Part of a small language model's weights: 15 layers, 8.53M parameters.
MLP neurons of a small language model. Each row is named by its layer, matrix (gate and up: input weights) and neuron, and shows model dimensions 0-127. Each number is 128 + 24 x the weight over its row's rms, rounded and kept within 0 to 255. A neuron's up and down rows have the sign that makes its largest values positive.
After each neuron's rows, "fires after" lists the tokens most often just before its 100 highest values on Wikipedia text that the model never trained on; "fires on" lists the tokens most often at its 100 highest values on Wikipedia text that the model never trained on.

L8.gate494 [136 159 137 126 106 155 175 128 159 159 121 122  99 156 149 124 127 114 144 173 117 140 110 108  89  86 134 132 117 163  63 151 133 164 128 122 107 166 106 136 183 129 120  88 153 139 133 132 129 151 153 110 175  83 113 128 108 116 115 127  93  93 157  93 122 142 107 125 134 145 122 146 114  93 129  94 130 129 151 204 165 116 141  92 125 150 149 119 104 137 113 107  61 103 131 132 131 148 149 194 163 123 159 180 131 103 105 115 123 164 134 137 117 141 115 113 126 138 128 124 144 105  87  80 118  94 131 181]
L8.up494 [147 124 159 120  96 140  99 108 160 122 101 145 155  85 186 166 150  88  91 166 106 125 133 112 129 149 116 164 131 111 106 124 101 121 104 165 127 123 143 130 154 121 146 182 142 132 170 138 138 125 162 170 138 147 120 108 107 133 133 175 139 142 155 153 103 150 133 153 129 120 120 151 139 143 118  84 120 105 117 137  79 150  96 125 112 105 112 159 103  97 149 158 154 150 115 166 171  97 168 100 150 128  94 116 141 160 127 165 121 136 106 150 123 126 157 143 121 180 150 103 138 130 111 163 109 154 131 172]
fires after: "==", " ===", "===", " part", "."
fires on: "\n\n", "\n", ",", " of"

L8.gate113 [158 136 102 149  87 150 136 103 116 145 156 169 129 156 140 141 109 152 145 155  93 107 115 141 133 104 138 109 130 153  77 150 166 117 123 133 119 153  87  72 123 126 108 142 124 131 117 162 138 137 121 123 122 107  97 123 142 115 153 106 148 104 124 152  50 152 139 104 119 121 100 108 119 137 148 156 143 171 106 115 112 157 137 113 103 109 110 145 107 140 122 129 109 142 102 129 154 145 110  94 105 159 123  98 139 162 169 100  93 204  96 131 127 110 129 154 146 123 118 149 123 131 141 173  75 133 157 120]
L8.up113 [121 171  69 128 161  98 108 106  80 138 134  97 143 112 186 106  83 167 132 141 178 152 128 143 125 143 190 129 116 171 116 126 126 152  88 141 150 153 164 116 131 141 131 154 152 165 140 128 127 130 149 152 151 116 157 169 137  93 118 120 171 145 142 167 113 174 104 155 150 118 124 128 124 102  97 128 104 171 146 156 114 149 120 157  95 152 115  70 129 127 151 141 102  92 161 108 135 106 104 142 147 106 153 137 142 130 134 130 143 137 118  97 132 146  90 128  65  85 123 124  96 128 146 109 156 112 101 150]
fires after: ",", ".", " h", " Al", "qu", "p"
fires on: " it", "owever", " However", "th", " also", "ently"

L3.gate56 [155 107 129 129 134 154  54 138  78 199 111 109 119 175 144 134 154 133  95 146 122  87 120 100 104  89  84  94 150 131 135 129 124 115 154 110 129 144  98 111  81 133 158 115 128  93 155 130  96 120 154 143 135  90 153 116 137 144  97 131 152 109 106 150 118  91 156 140 141 110 109 154 148  98  97 131 154  91 108 134 114 129 156  88 161 160 126 180 158 118 124 144  89 158 142 161 138 129 125 129 101 142 153 150 122 136  96 177 139 113 115 116 115 101 131 135 163 102 152 170 167 159 122 109 127 163 127 126]
L3.up56 [131 125 145 117 133  98 131 156 114 153  70 135 126  80 151 126  91 139 102 140 160 116 131 126 112 127 138 167 168 150 123 156 156 124 174  76 137 126 150 162 210 137 157 116 166 110  96 116 111 106 124  95 146 116  98 126 132 143 158 147 126 135 114 138 110 140 140 137 146 142 105 124 152 119 172 144 112 178  76 144 104 136 112 125 141 110 135 161 100  92  96 116 173 122 132  85  97 126 161 108 133 127 100 140 121  80 112  83  90 151 145 103 125 132 130 102  85 109 150 113 110 100 120 109 136 128 111 137]
fires after: ".", "6", "0", "8"
fires on: "6", "4", "7", "0", "8"

L3.gate229 [150  94  86  81 168  95  95 105 101 137 124 122 136 123 129 130 104 121 126 132 134 100 122 127 120 160 141 116  97 153  99 106 129 111 145 105 117 124 161 164 143 114  96 118 118 145  85  70 130 121  94 124 110 174 136 105 125 158 127 176 102  93 112 135 138  87 145 148 151 139 126 154 119 104 130 102  69 160 164 122 140 131 140 134 127 111 114 146  81 148 183 146 135 105 161 125 140 174 134 122 120 144 133 126 135  81 128 131 134 134 133 142 104 132 122 138 111  93 115 127 128 107 135 164 122 160 113 162]
L3.up229 [116  93 127 149 112 129 136 145 125 114 104  85 132 136 140 119 114 111 109 150 145 120 123 120 106 130 137  82 119 141 156 178 174 140  92 108 152 130 171 148 143 110 125 135 116  87 171  96 110 137 175 148 147 123 188 132  97 124 131 101 137 150  99 152  91 104  90 140 110 136 155 148 167 137 122 172 129 122  86 119 158 150 149 134 112 118 143  86 138 125 118  99  86 158 152 132  92 123 130 136 117 133 134 170 129 144 149 121 139 115 192 135 154 118 163 125  88 116 112 104 110 122 132 119 174 131 126 103]
fires after: "-", " \"", "°", " (", "/"
fires on: "N", "H", "n", "C", "and", "in"

L3.gate17 [144 103 106  90  96 122  94  87 112 129 121 145 142 157 148 101 143 119 170 183 100 145 107 143  90  73 124 119 124 112 118 137 136 134 133 139 101 164 130 147 115  97 130 132  90 148 120  90 145  95 131 143 125 122 132 181  83 145 127 117 143 104 152 135 132 121  98 107 150  89 102 167 137 118 136 109 154 127 163 111 176 126 131 119 149 116 145 112 133 147 121 158 108  93 142 148 142 114 173 121 135 143 146 167 148  91 154 136 131 110 107 152 131 118 128 131 115 112 107 124 138 133  97 144 144  91  98 199]
L3.up17 [141  85 162  85  99 141 129  97 116 127 108 131  93 173 154 114 181 132 177 167 113 116 110 139 166  80 130 113 148 137 138 154 126 121 131 169 101 131 145 147 124 129 131 132 103 153 112  77 141 127 118 152 138 148 142 195  96 189 111 117 107 133 124 134  82 130 100 105 134  71 106 153 140 103 132 143 134 120 137 105 168 146 113 131 115 114  81 106 122 133 128 135 101  83 132 153 133 126 144  93 136 140 143 148 143 139 142 168  88 124 140 146 111 141 160 143 117 102 133 143 150 160 114 135 163  97  84 171]
fires after: ".", "=="
fires on: "\n\n"

L2.gate136 [107 144 115 115 137  99 148 131 136 101 134 105 141 129 166 146 154 140  84 141 123 117 143 139  86 134 138 113 100 106 142 158 111 174 129 145 141 142 155 122 145  92 142 133 129 135 152 103 127 103 105 132 147 115  67 129 164  98 153 126 104 139 140 152 119 134 157 174 117 111 107 142 124 126 146 148  70 167 131 124 137 137 132 119 133 141  91 162  85 104 136 150 137 124 151 105 130 123 106  99  60 131 100 122  62 130 131 133 129 190 119 130  95  74 117 137 116  97 136 105 106 107 147 137 163 125 116 120]
L2.up136 [153 130 142 119 166 114 129 132 116 108 146 132 170 147 143 128 126 143 136 111 103 117 140 106  90 103 160  99 115 114 132 115 154 178 153 121 159 157 128 113 112 109 148 104 126  96 140 121 135  82 131 124 165 101 108 113 118  79 199 142 107 148 134 172 160 129 136 125 117 120  83 168 142  98 136 159  75 121 102 142 142 158 122 124 142 128 115 110 103  91 108 166 150 171 165  99 127 130 133 101  61 133 102 147  72  97 144 119 121 148 131 113  89  70 121 131 144  97 144 141 113 120 132 186 136 136 119 142]
fires after: ",", " that", " and", " The", " r"
fires on: " they", " following", "ue", " des"

L8.gate23 [ 88 176 163 142  97  77 125 168 117 175 118 110 109 140  73 123 117 124  95 167  96 133 126 136 143 135 130 137 146 159 114 113 119 101 122 131  87  80  89 157 125  97  96 120 165 134 137 149 155 157 146  69 143 136 118  84 128 107 111 110 131 130 181 146 142 140 139 174 137 108 142 106 125 170  97  95 100 121 159 147  97 162 119 118 102 125 123 125  98 177 144 106 137 142 153 104  94 154 169 154 115 146 113 128 156 125 121 112 148  95 152 104  95 112 129  85 139 118 170 134 123 132 138 117 153 116 113 173]
L8.up23 [142 109 115 109  73 106 122 175 147 152 125 134 133 158 101 115 119 101 114 165 127 139 117 107 151 150 146 135 156 136  97 148 122  95 119 103 106 156 144 122 112 123  90 139 106 128 136 141 149 140 142 121 102 134  94 121 150  72  97 144  77 146 138 128 118 130 205 166 118 118 187 135 161 128  98  84  99 110 129 126  96 133 115  58  96 156 135  93 132 152 152 137 137 116 136 109 117 107 142 120 166 112 132 133 179 115 124 109 142 131 162 133 120 117 112 103 177 164 110 139 132 129  80 100  91 154  87  94]
fires after: " p", " P", "p", "P", "ip"
fires on: "le", "an", "ict", "ro", "les", "re"

L2.gate80 [169 131  98 112 144 116 127 151 117 150 175 115 133 130 161 115 139 102 133 122 131 117 125 131 122 141  96 107 124 110 151 135 131 141 112 146 130 161 159  86 168 102 126 157 152  89 123  68 114 128  68 143 119 118 130 122 140 121 122 164 152 145 159  94 100 138 175 141 111 142  71 136 143 146 101 103 148 164 141 180 142 136 154 123 138 103 115 134 124 131 129 115 105 109 151 123 105 151 138 133 121 175 119 149 135 131  84 158 173 106 142 161 119 150 115 121  96 149 101 150  72 108 126 110 142 113 125  96]
L2.up80 [191 141 137 125 148 133 146 158 120 139 115 161 110 152 131 121 130 124 120  87 118 133 172 131 117 153 127 116 149 138 136 145 161 135  88 128 107 162 162 110 165  89 130 105 158 139 137  76 142 120  88 148 121 124 138 116 127 132 127 120 173 130 157 156 163 130 119 110 107 141  82 126 130 123 122 108 112 153 131 152 145 128 124 136 118 138 125 104 109 125 115 109 116 148 132  78 111 125 109 178 122 186 138 149 137  94 131 107 105  79 118 100 178 128 136 138 116 145 147 159 104 101 172 121 132 136  99 107]
fires after: "\n\n", "==", "\n", "==="
fires on: "S", "T", "C", "St", "Z"

L8.gate179 [141 156 141 138  82 120 119 131 135 145  89 142 124  77 142 109 112 149 121 132 135  85 124 152 127 130 142 157 125 126 114 147 169 126 139 144 124 147 144  75 172 136  69 138 135 129 113 118 133 136 105 150 131 113 119 135 124 155 112 111 157 151 162 112 156 148 114 148 111 156  73 134 131 128  86 165 146 180 124 147 120 130 144  80 114 130 130 125  91 129 141 148 124 111 129 147 143 136 121 121  98 163 124 167 141 131  93 143 135 123 138 127  89  77 103 123 111 131 142 132 144  65 106 143 116  96 139  76]
L8.up179 [119 150 108 153 104 119 132 131 130 137 111 116 129 111  98 112 105 151 128 129 126  72 107 126 145 131 145 125 122 134  88 120 145  80 130 116 109 127 148 117 146 117 123 163 133 106 138 182 112 100 111 142 147 102 108 127 148 105 158 119 162 186 105 133 120 144 149 117 123 143 101  96 125  88 162 157 124 111  79 111  86 106 132 130 132 109 104  74 103 144 143 116  80 127 153 117 144 148 135 153  96 161 105 141 143 120 118  89 100  95 111 163 136 106 125 150 119 121 127 120 116 136 145  96 120 130 142  86]
fires after: ",", ".", "ur", " h"
fires on: " but", ",", " However", "owever", "ther"

L2.gate100 [ 95 121 111 145 119 113  52 122  93 136 107 186 126 135 142 100 142 163  95 155 100 112 130 117 162 143 143 147 100 140 171 157 128 124 128 118 136 161 117 120 104 128 119 129 159 130 115 147  86  90 158 128 116  89 141 143 145  96 120 159 147  98 108 148  97 113 140 155 143 100 132 142 150 120 135 139 115 132 124 103 113 168 162 100 147 142 118 145 104 141 128 198 115  93 131  95 108 140 181 118 108 176  95 146 106 101 134 100 101 179 113 146  92 174 114 142 119 109 130 125 171  92 135 143 105 151  91  99]
L2.up100 [164  94 170 118 124 125  38 107  93 171 126 161 124 134 139 144 136 150  87 147 128  93 144 117 150 144 151 118 119 128 156 139 102 123 142 129  99 154 132 103  92 128 126 117 152  86 131 143 134  68 175 156 132  86 135  99 171 110 130 133 123 119 109 130 127 129 157 148 162 133 148 131  96 130 155 118 117 114  99  96 150 123 126  90 147 157 134 105 127 110 122 158 124  96 152 161 125 141 148 124 105 149 129 108  95  96  91 123 133 153 112  98  85 167 132 153 127 130 185 116 149  89 117 135 118 161 116 115]
fires after: ",", ".", " that"
fires on: " they", " They", " she", " has", " he", " had"

L2.gate492 [142 122 154 126  93 131  90 149 130 150 136 122 112 143 154 138 128 144 153 182 152 100 132 110 130 148 113 104 162 119 130 169 136 134 140 133 142 181 146  27 142 129 135 150 166 106  96  88 104 120 154 138 162  86 143 109 156 157 151 168  93 105 123 166 103 130 154 165 133 134 109 158 129 118 125 151 109 117 131 140  81 129 125 123 150 181 136 116 118 122 109 147 130 151 121 151  93 186 164  92 110 136 141 155 102 121  91 134  96 139 129 158 123  93 110 124 104 130 137 124 119 106 123 125 148 128 127  81]
L2.up492 [167  92 136 149 140 151 113 133 106 182 121 153 102 167 110 143 135 126 109 167 146 112 136 122 135 119 137 137 174 160 174 136 117 109 137 125 119 174 156  89 130 116 113 127 165 145 106 103 103 128 148 129 129  93 139  77 142 203 145 143 115 114 143 158  85 131 139 142 121 171 126 150 129 121 123 144 123 152 153 130  64 142 159  72 140 163 142 148 119  87 135 141 160 142 131 140 129 165 153 102 116 136 131 128 125 116  91 133 105 114 130 165 173  86 119 120 131 102 175 108 133 101 115 125 174 154 137 112]
fires after: ".", "6", "8", "7", "0"
fires on: "4", "2", "3", "7", "1", "9"

L3.gate208 [152  72 131 143  95 122 114 135  89 102 129 180 105 117 126 115  96 143  97 133 125  98  89 143 174 115 126 163 115 119 144  99 138 123 155 149 160 172 114 147 111  88 108 170 119 115 106 116 124  91 191 173 121 135 124 121 155 117 124 142 137 130 150 121 139 110 102 101 164 116 113 127 116  99 128 104 143 157 155  84  99 119 155 115 141 123 134 121 137  93  98 163 153 131 137 134 124 172 162 100  96 164 124 124  93 110 121 112  91 181  92 124  88 140 166 115 115 131 135 119 146 103 121 100  88 125 129 117]
L3.up208 [142  86 138 115 151 143 116 129 122 101 144 132 129 111 156 165 153 169 127 145 124 106 116 129 143 107 124 142 112  72 111 113 119 111 181 165 115 152 122 157 131  89 141 133 129 138 130 128 132  90 166 194 143 121 146 116 143  92  88 126 140 104 163 112 128 121 158 138 148 148 124 116 122  92 161 158 143 143 126  94  98 127 177  67 109 124 144 148 131  99 118 165 131 109 170 120 144 118 145  89  93 162 110 115 121 106  98 126 104 164 132 155  84 118 119 120 119 113 119  87 189 102 144 146  94 175 121 100]
fires after: ",", ".", " where", " and"
fires on: " he", " she", " She"

L5.gate44 [106 151 163  61 115  93 120 131 151 128 134 142 107 128 133 102 107 124  71 164  96 143 125 130  87 142 133 136 194 120 151 156 141 169 141  78 129 108 148 128 182  95 127 132 144 119 121 130 163 100 111 113 137 127 177 101 196 151 136 131 132 140 174 118 124 135 109 149 112 136 119 152 107 104 116 139 146 127 121 105  87 138  90 153 149 135 156 129 141 153 170 123 109 138 157 131 160 156 119 137  79 116 144 129 111 142 100 169 111 137 128 167 112 146 129 114 120 135 116 125 144 136 170 129 163 121 113 171]
L5.up44 [ 72 137 141 149 125 135 128 144 159 133  97 139 126  94  95 129  93 144 150 131 107 156 143  82 118  93 110 125 132 112 103 140 131  96 141  95 120 127 112 132 151 128 199 104 109 140 114 120 126 123 142  92 113 150 178  79 132 115 162 137  93 121 116 158 124 111  90  99  96 137 131 115 162 124  97 102 107 126 138 128 105  79 154 119 122 193  87 143 149 116  98 142 111 119 143 120 100 114 114 136 124 107 127  91 172 133 123  91 111 150 152 108 133 147 176 144 182 125 103 131 114 132 122 115 116 189  92 161]
fires after: ".", "°", "″", "B"
fires on: "N", "ack", "2", "one", "ace", "3"

L2.gate355 [ 97 142 126 132 106 117 129 184 108 138 106 131  76 158 143 132  96 141 103 128 104 131  98 108 141 151 120 111 157 124 138 154 147 105 153 117 140 132 120  83 181 104 131 105 127 122 112 147 132 124 126 115 146 114 148 123 151  67 122 147 110  84 114 147 118  90 117 143 161  97 165 100 139 155 148 133 131 164 119  93  96 186 145 128 124  94 109 122  92 156 114 145 126 124 142 122  75 169 156 133 149 133 146 158 135 113 134 107 137 128 134 114 158 129 160 156 116 130 131 157 145 120 116 122  79  88 115 145]
L2.up355 [114 108  97 130 118 127 115 136 153 162 119 128 115 103 136  88 121 147 144 102 127  87 118 123 119 102 117 130  97 124 117 197 139 121 136  87 153 115  88 129 127 131 152  98 137 100 115 164 117 110 155 119 128 100  96 122 101  76 158 165 142 162 160 116 141 105  94 140 154 124 124 124 133 144 157 153 167 124  84 124 132 159 123 156 162 124 139 128 151 128 132 149  93 131  90  84 152 111 171 138 143 115 135 120 146  95 126  92 123 171 169 101 145 153 126 120 134 158 134 124 195 149 137 153  94  64 127 150]
fires after: " ", "ourn", " c", "\n"
fires on: "2", "al", "ing", "ase"

L2.gate101 [139 103 144 146 105 131 107 157 135 188 132 109 132  84 165 140 126 119  84 123 104 107 193 119 136 145 117 162  94 110 160 149 129 195 148 126  72 157 171  69 128 135  92 115 115  73 134 121  80 127 127 150 155 137 122 131 145  90 123 122 122 138 134 110 140 122 133 151 156 142  78 138 129 159 121 104 121 141 138 104 132 145 156 114 142 113 126 188 113 103 124 121 102 123 131 129 101 173 127 111 151 125 107 112 123 128 138 131  92 156 139 153 108 120 150 103 143 158 136 135 118  88 142 109 129 135 120 134]
L2.up101 [164 128 117 141 116 112 103 143 111 136 103 156 136 149 152 141 108 123 109 112 110  88 153 111 135 130 101 170 104 131 175 149 152 125 129 126 117 153 149  85 147 127 108 135 144  57 128 150  87 125 142 174 149 118 124 127 165 100  96 150 171 127 174 108 127 150 167 184  99 143  99 138 122 124 120 114 150 124 116 117 139 133 107 109 142 133 130 168 160  90 156 102  80 121 108 165  94 137 147 112 124 134 100 133 137 133 118 137 141 158 125 157  85 121 155 134 111 150 130  88 104 116 139 135 121 136 136 146]
fires after: ".", ",", " He"
fires on: " In", " has", " They", " they", " had"

L5.gate487 [111 178 118 110 142 148 174 151 185 129 109 112 135 104 136 127 114 129 156 142 134 164  68 132 188 131 107 111 115 137 126 154 124 160 117 144 101 134 137 110 103 133 137 141 151 154  99 132 173 134 122 123 159 107  98 113 129 139 103  95 141 141 135 142 154 153 127 124 135 141 133  90 101 108 166 114  97 143 138 129 141 116  86 102 151 147 127 136 134 185 126  93 157 100 146 153 150  78 129 147 179 134 145 140  92 109 109 133 165 127 107 127  88 135 100  96 112 137  87 163 150 118 153 144  73 117 136 155]
L5.up487 [154 134 143 110 123 110 153 146 104 145 153 121 137 138 116  89 176  84 151 126 109 124 170  90 102 116 192 130 115 103  98  91 111 139 102 121 137 128 121 135 149 102 115 114 130 100 168 140 139  91 146 132 143 201 112 168 143 109  92 156 148 165 148 156 108 111 168 124 119 110 107 139  94 166 141 182 136 113 172 106 142 137 109 113  76 165 141 101 154 104 160 130 123 140 121 131 123  83 160 146 130 144 129 143 145 116 140 124 121 149 132 145 117 124 145 169  87 136 163 145 114 105  90 111 101 137 135 125]
fires after: " p", " P", "P", " Ch"
fires on: "ur", "in", "re", "en", "ass", "an"

L2.gate132 [ 93 121 133 156 129 143 128 117 127 104 159  92 101 108  92  99 152  87 130 111  90  91 142 151 150 129 112 123  93 144 121 148 110 131 144  99 155 161 122 123 191 107 138 112 150  93 110  79 140 116 127 132 129 116 123  96 168 140 160 115 189 113 131 137 136 163 113 157  86 140 101 109 111 136 131 105 115 141 128 152 127 138 153 144 118  96 104 165 163 125 153 101 129 169 164 114  89 152 129 120 122 136 144 159  99 124 100 160 119 115 157 137 113 122 139  99  89 129 121 131 103 151 127 125 145 158 128 126]
L2.up132 [198 121  98 117 119 115 115 134  65 116 161  76 119 136 149 120 136  83  74 104 114 100 138 133 140 121 157  94 129 134 164 119 111 112  68  95 110 154  80 134 148 117 121 135 130  93 106 149 118 104 143 132 147 126  91 124 129 129 133 172 138  92 142  93 139 168 122 178 111 144 111 115  71 100 124 127 154 134 138 138 111 142 118 139 120 173 144 139 142 164 145 142  95 150  88 130 153 120 165 127 165 146 142 166 146  83 119 141 143 107 157 149 140 119 120 127 115 107 160 113 123 112 154 135 129  63 124 134]
fires after: "\n", " m", "\n\n", "==", " qu"
fires on: "ar", "|---|---", " local", "N", "us", "|---|---|---|---"

L3.gate27 [129 108 105 121 148 126 139 149  75 127 106 117 106  75 179 113 130 162 165 107 112 120 128 114 143 164 128 137  72 143 143 143 149 165 148 129 140 131 153 175  97 137 131 157 139 125 136  98 160 138 164 111  98 154 116 100 135 112 106 165 108 135 145 134  99 121 112 148 125 132 142 123 118 126 185 175 133 143 156 142 115 142 123 127 120 111 154 154 106 127 136  87  79 125 169 112 113 122 155 133 146 162 124 118 144 109 100 131  92  94 143 118  94 128 130 118 114 127  69 115 136 104 108 115 131 143 118 154]
L3.up27 [106 100  94 115 149 109  98 112 104 119 145 137 114 128 154 169 136  99 154 164 100 172  96 155 112 182 156 134  89 127 151 132 156 144 101 135 144 141 100 133 109 143 133 159 115 125 106 106 133 134 148 106 125 133 121 156 122  84 164 159  90 145 125 117 152 109  76 168 112 122  89  85 144 124 129 135 140 120 110 172 133 159 174 108 135 100 129 125 147 127 132 112 117 146 143 117  66 146 157 135 107 181 134 135 160 145 111 131  95 115 120 151 103 128 166  90 145 126  91 138 150 141  75 136 136 143  87 107]
fires after: "-", " (", " \""
fires on: "w", "b", "y", "an", "in", "l"

L2.gate222 [138 124 107 104 117 111 114 131  97 102 113  66  90 135 147 124 105 116  88 140 107  90 110 113 142 140 109 126 119 146 142 135 123 104 105  93 164 134 168 121 161 109  94 136 121 120  94 112 109 105  91 123 128 119 130 105 163 113 103 155 103 152 113 155 122 134 130 154 104 127 104 145 156 138 125  97 128 154 144 147 131 139 156 118 174  73 122 120 108 138 106 167 157 108 167 116 102 163 119 139 107 178  83 145  85 105 141 122 114 104 111 149 124 117  81  70  58 142 135 155 144 106  86 123 174 113 116 131]
L2.up222 [115 118 115 127 100 163 146 147 132  96 131 134 137 147 131 140  87 125 150 144 131 164  99  84 108 135 135 137 182 146 142 109 138  89 153 120 128 125 101 124 117 128 108 120 130 138 149 128 142 121 119 126  98 155  92 157 112 117 124 110 136 114 182 112 131 122 145 102 128 134 130 127 132 174 144 196  92 157 133 127 112 138 156  90 105 118 109 128 180 150 104  82  97 146 115 128 122 155 126  98 147 173 126 148 130 119 114 112 117 133 126 113 142 110 129 108 139 105  90 148 103 110  95 121  68 101 126 161]
fires after: "\n\n", "\n", "===", "==", " \""
fires on: "A"

L5.gate304 [129 187 132 132 118 151 124 154 121 180  87 161 129 139 110 176 133 149 157 150 115 165 141 155 171 113 106 164 136 129 132 162 116 177 101 103 130  85 132 153 132 101 150 161 128 141 114 111  67 139 124  95 146 100 130 125 134 134 136 122  88 103 127 143 164 160  96 105 105 162 149 151 150  97 142 109 109 112 107 154 122  89 139 130  94 144 142 163 139 134 170  96 128 123 118 110 117 165 125 116 148 157 164  97 129 105 117 126 108 125  93 140 164 107 144 118 129 115  66 124 126 138 125 122 142 129 149 128]
L5.up304 [143 145 119 112 160 134 120 145 159 115 134 134  97 148  99 157 132 126 144 155 108 119 152  98 160 148 109 110 186 140 154 133 141 173  86 166 120 134 161 105 129 160 130 154 123 108 107 137 111 121 154 127 135 125 128 145 112 111 104  98 120 131 115 140 140 124  99 133 150 143 128 134 133 109 123 134 147 110  61 147 118 109 101 110 126 131 144 138 171 174 168 112 153 175  99 149 125 123 116 108 174 115 160 155 135 133 102 191 111  87 161 139 138 132 126 140 129 101 128 151 162 144 137 115 110  82 141 113]
fires after: ".", "ens", " bel", " C", " c", " stat"
fires on: "us", "ow", "ens", "ross", "ong"

L3.gate263 [118 132 118 132 136 119 106 168  78 121 152 107  87 128 158 103 111 106  85 156 125 148 114 115 146 153 127 121 124 140 111 139 170 136 128 130 127 188 175 197 120 108 141  91 117 146 140 150 119 134 133 121 122 132 128 120 122 152  85 148  92 145 102 101 127 167 125 125 175 128 126 165 110 148 104 120 152 168 165 112 148 121 129 132 111 108 141 134 122 149 100 104  92 158 137 134 113 125 122 118 160 115 103 134 154 100 110 111 152 126 156 115 149 108 134 108  93 121 155  97 138  88 156 126 141 133 120 135]
L3.up263 [126 115 118  98 110 109 138 156 137 151 146 134 116 128 109 138 114 114 152 131  84 112 120 109 179 146 101 128 106  95 179 143 129 134 153 150 169 147 110 164 111 155 151  96 121 103 133 142 103 113 180 162 138 141 107 143 115 127 155 193 120 158  93 113 132 126 135 147 162  95 104  97 155 109 128 108 105 175 104 151 146 139 121 158 155 151  95 136 149 125 133 130 112 193 112 123 126 171 123 125 140 112 128 107 118  70  82 124 154 114 175 111  96 147 120 140 109 170  84 120 125  99 104 109 110 146 134 168]
fires after: "-", "–", "ourn", " re", "ro"
fires on: "2", "1", "ary", "al", "b", "te"

L3.gate6 [139 109 121 118 109 111  92 120  74 129 127 120 114 118 121 152 170 147 144 149 109  83  84  90 129 167 121 103 114 136 122 157  96 167 100 141 129 121 111 152 159 126 124 139  86 119 139 144 123  77 136  86  98 158 152 109  74 128 130 148 174 111 118 152 170 103 114 171 141  92 149 140 152 142 112 179 129 176 125 127 119 143 155 113 140 101 178 123 113 116 127 129 159 136 166  93 154 116 116 139 109 124 109 138  84 122 172 148 127 117 170 148  95  94 137 122 133 118 108 114 127  65  97 138 106 156 121 114]
L3.up6 [152 138 145 128  97 138 109 149 135 136 149 129 136 133 139 150 119  77 149 149 137  99 160 131 125 187 153 103  87  88 148 132 126 202 103 143 110 143 162 105 111 115 105 117  95 113 124  91 154 158 126 108 123 146 122 118 134  77 117 115 114 139  92 113 126 133 108 139 104 159 133 160 125 134 122 137 144 122 150 119 142 158 108 154 171 109  86 140 124 171 147 126 156 111 128 140 123 157  97 147 109  84 122 126 161 157  99 167 142  96 173 174 111 111 140 111 139 137 123 102 116 101 131 140 107 140 129 136]
fires after: "\n", "\n\n", " (", " \"", "-", "=="
fires on: "H", "W", "Y"

L9.gate155 [120 176 121 187 128 125 127 116 133 137  96 112 113 159 158 103 120  77 150 136 123 112 138 132 141 137 129 123  82 156 113 132 129 135 140 117 167 166  83 182 130  89 130 144 147 135 115 134 137 163 141 118 103  88  96 136 123 104 106 163 110 162 131 105 113 133 154 122 151 126  94 172 125 172 145 162 146 145 171 110 111 144  95 103 107  77 125 162 113 127 112 109  98 135 110 107 127 128 130 137 126 124 130 134 129  93 144  97 146 135 118 118  81 175 108 113 101 167 104 152 102 128 177 133  98 149 139 143]
L9.up155 [104 118 123 127 173 111 119 131  98 116 128  91 170 138 113  99 139 134 168 112 134 126  96 164  98 141 118  98 121 161  95 145 135 135 117 150 121 137 104 170 123 130 128 135 101 151 173 136 130 130  62 151 152 125  97 143 121 106 116 150 151 134  87 139 118 120 143 144 157 107  88 116 135 159 150  78 136 113 147  98 109  93 110 139  89 152 147 101 127 120 189 109 119 120 129 111 162 113  91 157 109 157 159  72 131 117 165 111 121 148 122 122 129 131 125 105 143 177 120 140 116 108 135 109 106 120  84 130]
fires after: " T", " P", "P", " Tr", " t"
fires on: "re", " re", "in", "ri", "le", "em"